Weights of a small transformer language model.
Architecture: LayerNorm before each block, no biases in attention or MLP, tied embeddings.
MLP neurons of a small language model. Each row is named by its layer, matrix (up: input weights; down: output weights) and neuron, and shows model dimensions 48-303. Each number is 500 + 25 x the weight over its row's rms, rounded and kept within 0 to 999. Numbers have three digits each.
After each neuron's rows, "fires on" lists the tokens most often at its 100 highest values on Wikipedia text that the model never trained on.

L8.up492:528485506492541481491489541548488474525517481473508515508521506480513526466464527495497497549519530478482494510482489507498513483495470513506509500488519468453532521507459491519476491509505486531473516468520502500510531501506519490541506449471491500513486528499490481479476492472511485494567492512533505426525516517543512514521508504481523493543548471524492454517479526497512524510509499486526510510523488529494499542483457535467502478483485530510486516474539499508466504501506461503503483542463497484481503486485510495522477497454463481531483508501479486554486544479504515501459522506523531520466497529539512454555486508469441545484502542490484476503520514477470465471545463506466502489518471512479458502545535497523496461524480494519420464484475492561478505506479490
L8.down492:530502545492504497493536491544531506514504471523481459504482515510511481507494452509485483504535481470509504479502532512521545513510462511473466540505492463476483527482522546479495517524523535459518483502458530478511473484533485476498531535503500541492493506502503535514530497476471552473492495473501541495473488485507442497472499498539492484499447500475522540511463495485502476467502490535514503504528483524487494512533488492479490499500544460482490498522488504498465462528516519527452469494496476507465513474498486493485470540514522511503532517480501496540517501482483511512477538525471476504494524498488486502539507487540502472519475483465505436540466502480542497495419455476519554511517504503550519492452489481481498547478466475533553532459504483505491504539500547
fires on: "ar", " Kar", "h", "han", "tain"

L4.up977:499513532480502491508481524508456529500499472535500454515487507464463530554458477503475491509539525512487496511485469492476501519501503473494461538517506503508524529431522527478505498477509502491517509510494520541498483497507466490473516496500524472491501495440483481469509518475531499453491523527512452499489470504522512519498486479520516523493498453541510525501506514482523500474537489499484481557499507493488472492493514415495502508477543483459517464495579480481506478474527487484524533502519519455532584494515471466489475464484482468527518464521475494429509481492513514490508523470483511496499529473473504535499499500568487507500521480483513515527552512497464524448527523471490512481519525501479528497475466525463475486525451515493504495556499533526530504504521541
L4.down977:473492447503491506485534476508519466496504527476496552492529506505533483463556516496520514508442468487522523482523540498507489481502456516501527453474497493499487484529475455525513519497494487490498482481527491481504524523488520518516476505490474524522492493532526513532475502548490526550512468482482542509499519477489512479511520522489533494514497517462492472507515495532463508529500521489527509453491489507517536503502473552512492488508428507524477556465422495524501511507490494512491459498492494535483432504513542547519513531531515524481476531500538494527473525504502471484439474520535482509496471542524510478504496495476521512497494494505509474490426492475519493566485488528501479498455522496524507494534523481509514480450541451517528504447499447482474486475481445
fires on: "act", " into", "our", " grow"

L6.up316:530502469496489494534484520496524480506504527517510493515487495527465430473506487456458480518500496514427532493458501460472539478527486465485505458547462501491534533487490479498523520530465518549488497476513498495499499514473556489495532538497515473489490496532507491466474484525496465536499503528499523469509492545543526458473537499526507518534493468463513504500431523489492464454496518507498509520501542512480515519520510502477476455524496472501488514524472540500498514458499495443485499540527512494487470479491513484519538505508477475498490461497500503517501474516516487525506560550487499530488539567506499487453514492506476545519523506459497498505548506516474531485540527452481494504519489507515477504507476519507484549556506468492475540494501483512500493527504517
L6.down316:496468510532507471479507506486453485507507532500488528496488483506466550543511471472496490518478484492512503480488496526480508515515529531554534500524474515499493501518508527548507485484522497509508533508498482478500466455526434487481469518509451468532536501507531523521510513485505489526461512460479485484491493481480490530535529515517512476470480524521496500456500460427517478491495511489468480489485477501498479504528469461511482556496508443505537478533499475548471455514496505521518538477511514457535516568508486488488509502511483543475528504500552470468503525509533469493471495519505514465488475521509495487524520509456506491507474502485478487482489504472498483550530518519469503476480538502501519493509516470503559488536446549494531446548483490538509505518499514
fires on: " ", "-", " det"

L6.up305:476515500494531508513513493472508502518507481541505494493498484478483549505489483523436535547488514498484506525512486522511523489548504504476510491516523500471542543502516501501525475495490474539495490486520511520490505511495524459527557497481531489514478524457482506494491503510523501516531521501497511472502505506491537500533545457548513533492528504451487517471492530500497493510525505503541503545498535519473510519536500497485481476457553505457553508489513480508507544443505473527516550453459511499462553529482501483484490510468476493512555511467458528507487488479496503495509476488491471513512544525485474510457542470542488519530494517500519472552508511523518534506498453503482476493534474483536523481500491543540498469521469507490444508494486530457465494459477530
L6.down305:519521482518515479504500531498516521472466486510563509471514517494500508546541473502547496534524459466460477483494518491501479504513492477549492477478447501488504477501531495473449511500468480436515526507506535521510529482502439526496502514481520574489509496501516513549510490526492512487493484523526500480484449489487467493509479482463447481503478499515506493527517481521531499487487459476513487477516442502493533511469498511497479566487513519523468475493497495508471483530522543474439479441509509470491511477488531507526533506514533519458498498536499510508512477512520484493491534532515511499543514437469517518500476513512545491491523512504501498462495497482510544492499540481472543525490500506477463514508514501501506525476532492489490500485504506469507492521509448
fires on: "il", "l", "ver", "ul", "ur"

L4.up1241:506517450490530534509514476536490458517496527444536500531494524508512472508475535501482502512500535511484488513481518467464526484519488486493521464477515498503506501461505515434551510514516509465472480511518528496508532497480449470468510530521547536510505509532481522517467485521503517527496542520486519530508499509514499485541505484521525489500480482487486510541497519507492450475536516481497519460534465514476484509552519523482506514460532472471464462513500485460494562498543491444481498535560501470497536490542511517456519493477496473460499517563505494503501466491497512507510559497467495519515487501530516472482487510500514509476504515536510567499483499560483497533519489509521527463531514514526495520509495471472473467483513472462478493505540523479426532494529469
L4.down1241:487487545533478471523504507442509546462479458520476506466516483486504508499523468507535532485520468509510524492527474527524504500502529532505499515510473501505490501503499450546453477485485522530558532500486457489481447539525540531555502474490442456476504502490516470500518517495501461454501456451499507465488528495487514521475493507509477508485536510505494516458491506507490539516475478510514489536459529465527526513441495469525486474555468518511535557519490521541487440507470498543520496450440516519461472493494493471527482511510508552516508467444500498496494527534482494515490472531540506469495524479470469526519531495475476512523471491497496468517511500466503534460502500511469487526492500515487490475514511490517509548542452525532520524501463489534526440522471522
fires on: "ist", "os", ":", "way", "ation"

L6.up1028:524538505490516540530461519549508482486522493519531494468504526502511525503511492530473479548472477448457485501499485518521505524508502430475509476452500466510550527532562508481506489511467475512511517513504563480516511510513503454510504451509526484514487491459529506512524523458508455470524503505458498457493506471459459546521510506524477487573491486513506496506513514513511500484468474497495523488543537475497448510513485473499493460533489468490493457539543470505472522474492516471478521492502528527485512533514525501497483482469546488502506454506512495531466522475458478519504511483492499511511489541531520505499516480531491537513484543509509444488478498508525492525497488480469488484552502516497475495518520476504538525488485470552495487521509535529485509470477496
L6.down1028:511480484505513486507525538488459539495504471532465511497494538500482468468511498500502526460538532501503502541488491495471500517481498511508454513484473478491510463517446487476472501503558526482496500506528520505492526472470491479511503521495441518492489496516499514512448467536477533548494466522510516544520492516527528495498492529464527525475484499468507475471481480524529464512500567514538502519505508458539520480480468525525497491495490523531487518505478514507528488546505472513560428424457442491523529507550497442487517536483507494511505536498515496479524418519503478530509470510484517463495521540481475522520464545467526475495533490493490501500522506471498487500503519508525478478502497502519515533550531516434477480509527534449456514473508463513534478530517496
fires on: "ate", " ", " that", " this", "196", "ro"

L6.up422:511502493491480472481492548452559490546490515444527529510490475476454469473486466475492457458501507501474538501518491519488497451465513481483491472538489513479493488462451508543574483499457474539494521490505493489525515509560535495530468510479547524520520457531543519507512498504520496526475493483511475512502500509583500479479520519525475509500497524518486512492471462471486528485501487505489504471470516459474491532472465486498519534480545545486476513541505521478508528430514466465496455519521519495510493518503491468491522485489458521517516484506512504486493494516475510534456506524500478497490489542513499497486484510502498552501476479495506509497505507503482578518494477521503533485501451515487508503512494503495485562517526507488477534461490505532513515516537466
L6.down422:499506494504491476495532490545444476495481494570486536503493503506520455484484494499501512478455511455534470506488515514520496464523509517510459467495482500481525518482523466478475500531544538523494503493478504538489451489474500452501510491500509508505518468468505496468476494512492511476547527471470485442552500497469483529522478494511494499518521501525472513489462496437541479524516493477494476501488457531487483514522488476481542507508489450544510525465513527533537444498454513510447521529509496517534477506499498505471456535530569484485507502516509505512477511453526529413521486502504562488518527504535515505532495487516513497506503493512503535483516498487523518497539479467501542523449514536528483483494536509502517504521500488439516461530509498504482498519517554
fires on: "-", "reg", "–", "n", "g", "erm"

L7.up516:491497480463503524486545453475507471535494495517515490535498484540473530483477477530458511473486512466476512486517514504519538516471532464505479496455512500499507465514470515469488487502483459531479471527535517499472492518511495441473485460497514523463491523477498486541501455450505514490493478532507508468555486483500532489477471510488481532485500524521512494457516497486528542505512475493508505496491484500504523503510525478514480519520542523468519512516473477521554542486517500506493533545481523511561467503549505495494500509455504525483529463537491492501505531505515492512467516509439457500500499498487472514475556472520499494423509494500489485482525504486522473467461511508493492457517491454555527531525504491479524511514508520592537521488492531514475492526478480
L7.down516:513508499548528531403487495495498493521515492481503499502478522491498490534526447493458493500528469517446544504533511487513494497459512478472506518504502491548516553518517536515523500493502520512479501519502510461488486509498491487496501538496512476493490496523509518445495479525485498524444502516511514513443503509490451483499548484525527515479487495504546477499434475466513466488506499513506520488519507497485486502476544521483491508482444472548512558480520490486476467482477522526503516499488469479462502504537498470460452499523532490508505505459502500512479502499473505509501531494488495546473477503519542512496470491491460501532535531530536533490460518493519493520537511514451441493517505536480491502474489499490504538522461532520525498538482492501515466421457552
fires on: ",", "c", "ess", "f", ":", "k"

L8.up364:501519491458502527478520515505519491483515507509536512483456517477534532468466466491508460455515545488496493495511462481495481459528485499460541492510515513437504511495480518513547482543488500512512533506478487494500468485502497486522553453547537515485508518504491494496499521534495502509521500507492507482547541506476519471532515458531480489490568547473517518472492545516486538506503487514483471506530494470479548503511467472529459525440517530488499472482495499542454491478527480511540485469496485491464511519527484499537498486496480506511489502500501513520512486498494488487481521509484528523477499482488482447510537488524471545531465453504497472524491508545519512520515494501501492513555481501502510543500509557549435451519507475545482515494470502498481469521467480
L8.down364:508466529516503508499460481490512499501520461487509493463531475513528480533504517508493535509501511491502490498490510482545498493522502525466529484497474493496472482471481507478542470469528518478477480500480530489521495484507430476485486479470491520497522498507470514490575524433502508492505450477510465523505477524490505538515502486470507477458509505517522498524508488488489468450555491504509523461505541526507493501547484537477548505541498510510507476503524455493552497553476533516480516477522474456490456497547518465510497542515544507516507532518525418462495467545529502481480516467480480529495528448525517505472511459490519489527483494495499489468548498519498475483475497528517500492492487522504509489517552486475498477529504473544509494506530540458521466495484529
fires on: "il", "es", "e", "b", "ib", "l"

L4.up1110:481535528448520517486523480508507543490515522492512460525513493533478540512495492469448532494522485504482486555520469553524454523492517483532510498503529520484501523470513458509469509459506503521494497493498477531462511498467499505472525482525473493505514520431454439516505536496546488509487486462479464510469515492497492495464509489534518555491526476524493508512522489511525516490495535490522496509543497434512476504485517524496512455517503495452518460482542470511484492479539547522490520491509492483516525520471485478508502501449489502496507419441499500450493461488537515515493509483536472533490500473478524513496544494514493484501506479517528495529488495543491487468526494498505484517478452506502531503488491497496477503491496487509494451489477532470555485504509530
L4.down1110:515474478554485496488483523500483460528486474498476552482475476493530480492524537541501468501462532534519508476456537464491523486512448502488487494484470472531509509514476581493513513519478493471497520518504520499534487554533509479518446502471524528486490488571534534481496500501463499502514526557539555485517461516515528526543499508459495469535491509459509522489501522494434484496519489498466495491450503500480502500496506467493479514477473505521493553504482525531519503508443450465500483505491495485496486452534526529502490493524525493487491549523496508528511542514475493503490477514464507487515492519521481468510469492495513484486506498456506504497517502466497515509505492504493528488529536496480493487504517507509515500495525514488515543506538458534467529509493442
fires on: " into", "ether", " kill", "go", "act"

L8.up780:501500491462532512497465539492549508557483477519529484470493485519518519501456527462517498568455472487545505548487496512514529479503490482519534504508468523487450534480482483481467498535456523518481540513477485515511537508525506489546546522531484536480496495494479514500496487551498517506490516477504431448463505573507509491498484508478477498491501506517513411467488478433468503437513539476483522498490536518501515491459496499547498497499488483491511448503560523523470468503518511478488493505497472521496545524497464467496526461480517495499504477536475511515503512506514511469481517479507513508460484515496538492545472466471498522475492511538486524528487475496491482492521496514485441496511535474466520503487490473490472466504492473507482481496522453525524493509456478
L8.down780:479490507508460480496540514503496527494486526497518504497510475427471507470511485480476530461501463461487496489482469494519506514457519555518480483494484499518594525473538506536531472478492492474513466488554496518490481518489556511493516523492506505552517451504545533534480475485482512472511472522516548493499503465448495474486517477498538500466483479457501554520504520524464523526494467502523512474524477492507520478544514472469506495516512519514469486503512534532514496509476495513494490474488503497486500494517554501538472490498509505507545508470488469466490536488464516496491468490491462485497495490538507487474514520489524486529532458455517446573522502473487454491445543477463515522500449511525456470519492484505521546488498526485514486493473527457511531524537520
fires on: "ar", "h", "art", "el"

L9.up1271:515529511508529504491533482461496514500478472501466523508475517531475540521456479485492516483481516514486469565501460511499490485512502473509533472521461516532554480517517518490536551517484499468486493493475485532466527519535485504523459514493541496524520539521468471464496484527459450469560446496508525534459500474533458539493486488482524468509516548477520508489493518508532495512537489490495491463527487499470518509480524511532526575510458520551514460482486492510495504459448493463486528496477500507486512511498512482504483562476510505514525535501525483561499486475529490518487504514491456527510541528483529470523519487487524525514495525487487480487502478518512482500474531465492501501526461485522536478507488452446491525474485508504478475500486482497495473505497451
L9.down1271:513502508458510500468484502532493545504472532460519466495512521473530494452493523535514495495449452478502538477525495482523511501495501486539471486480506480496480495505507500511491490453507504506488488499491543451508483535484532480515468488491494502454504498492518512520464506463524489462506477539523501488522498496442517479542495512475475477523523459509472557537475553479485495462482490503467468519510480530502499505499498504513523507505501490493518488524490466515496498508518517557499455500523505473470494504501519548519502488473479513513483461496510481459470502510494478499485439520483453480516521511522504499480445574476491499521516529551559503497512479533533484507545484489482520496506502502481469493495501513504474521536510529547501577499506481516519531520522526
fires on: " League", " War", "0", " ag", " gradu"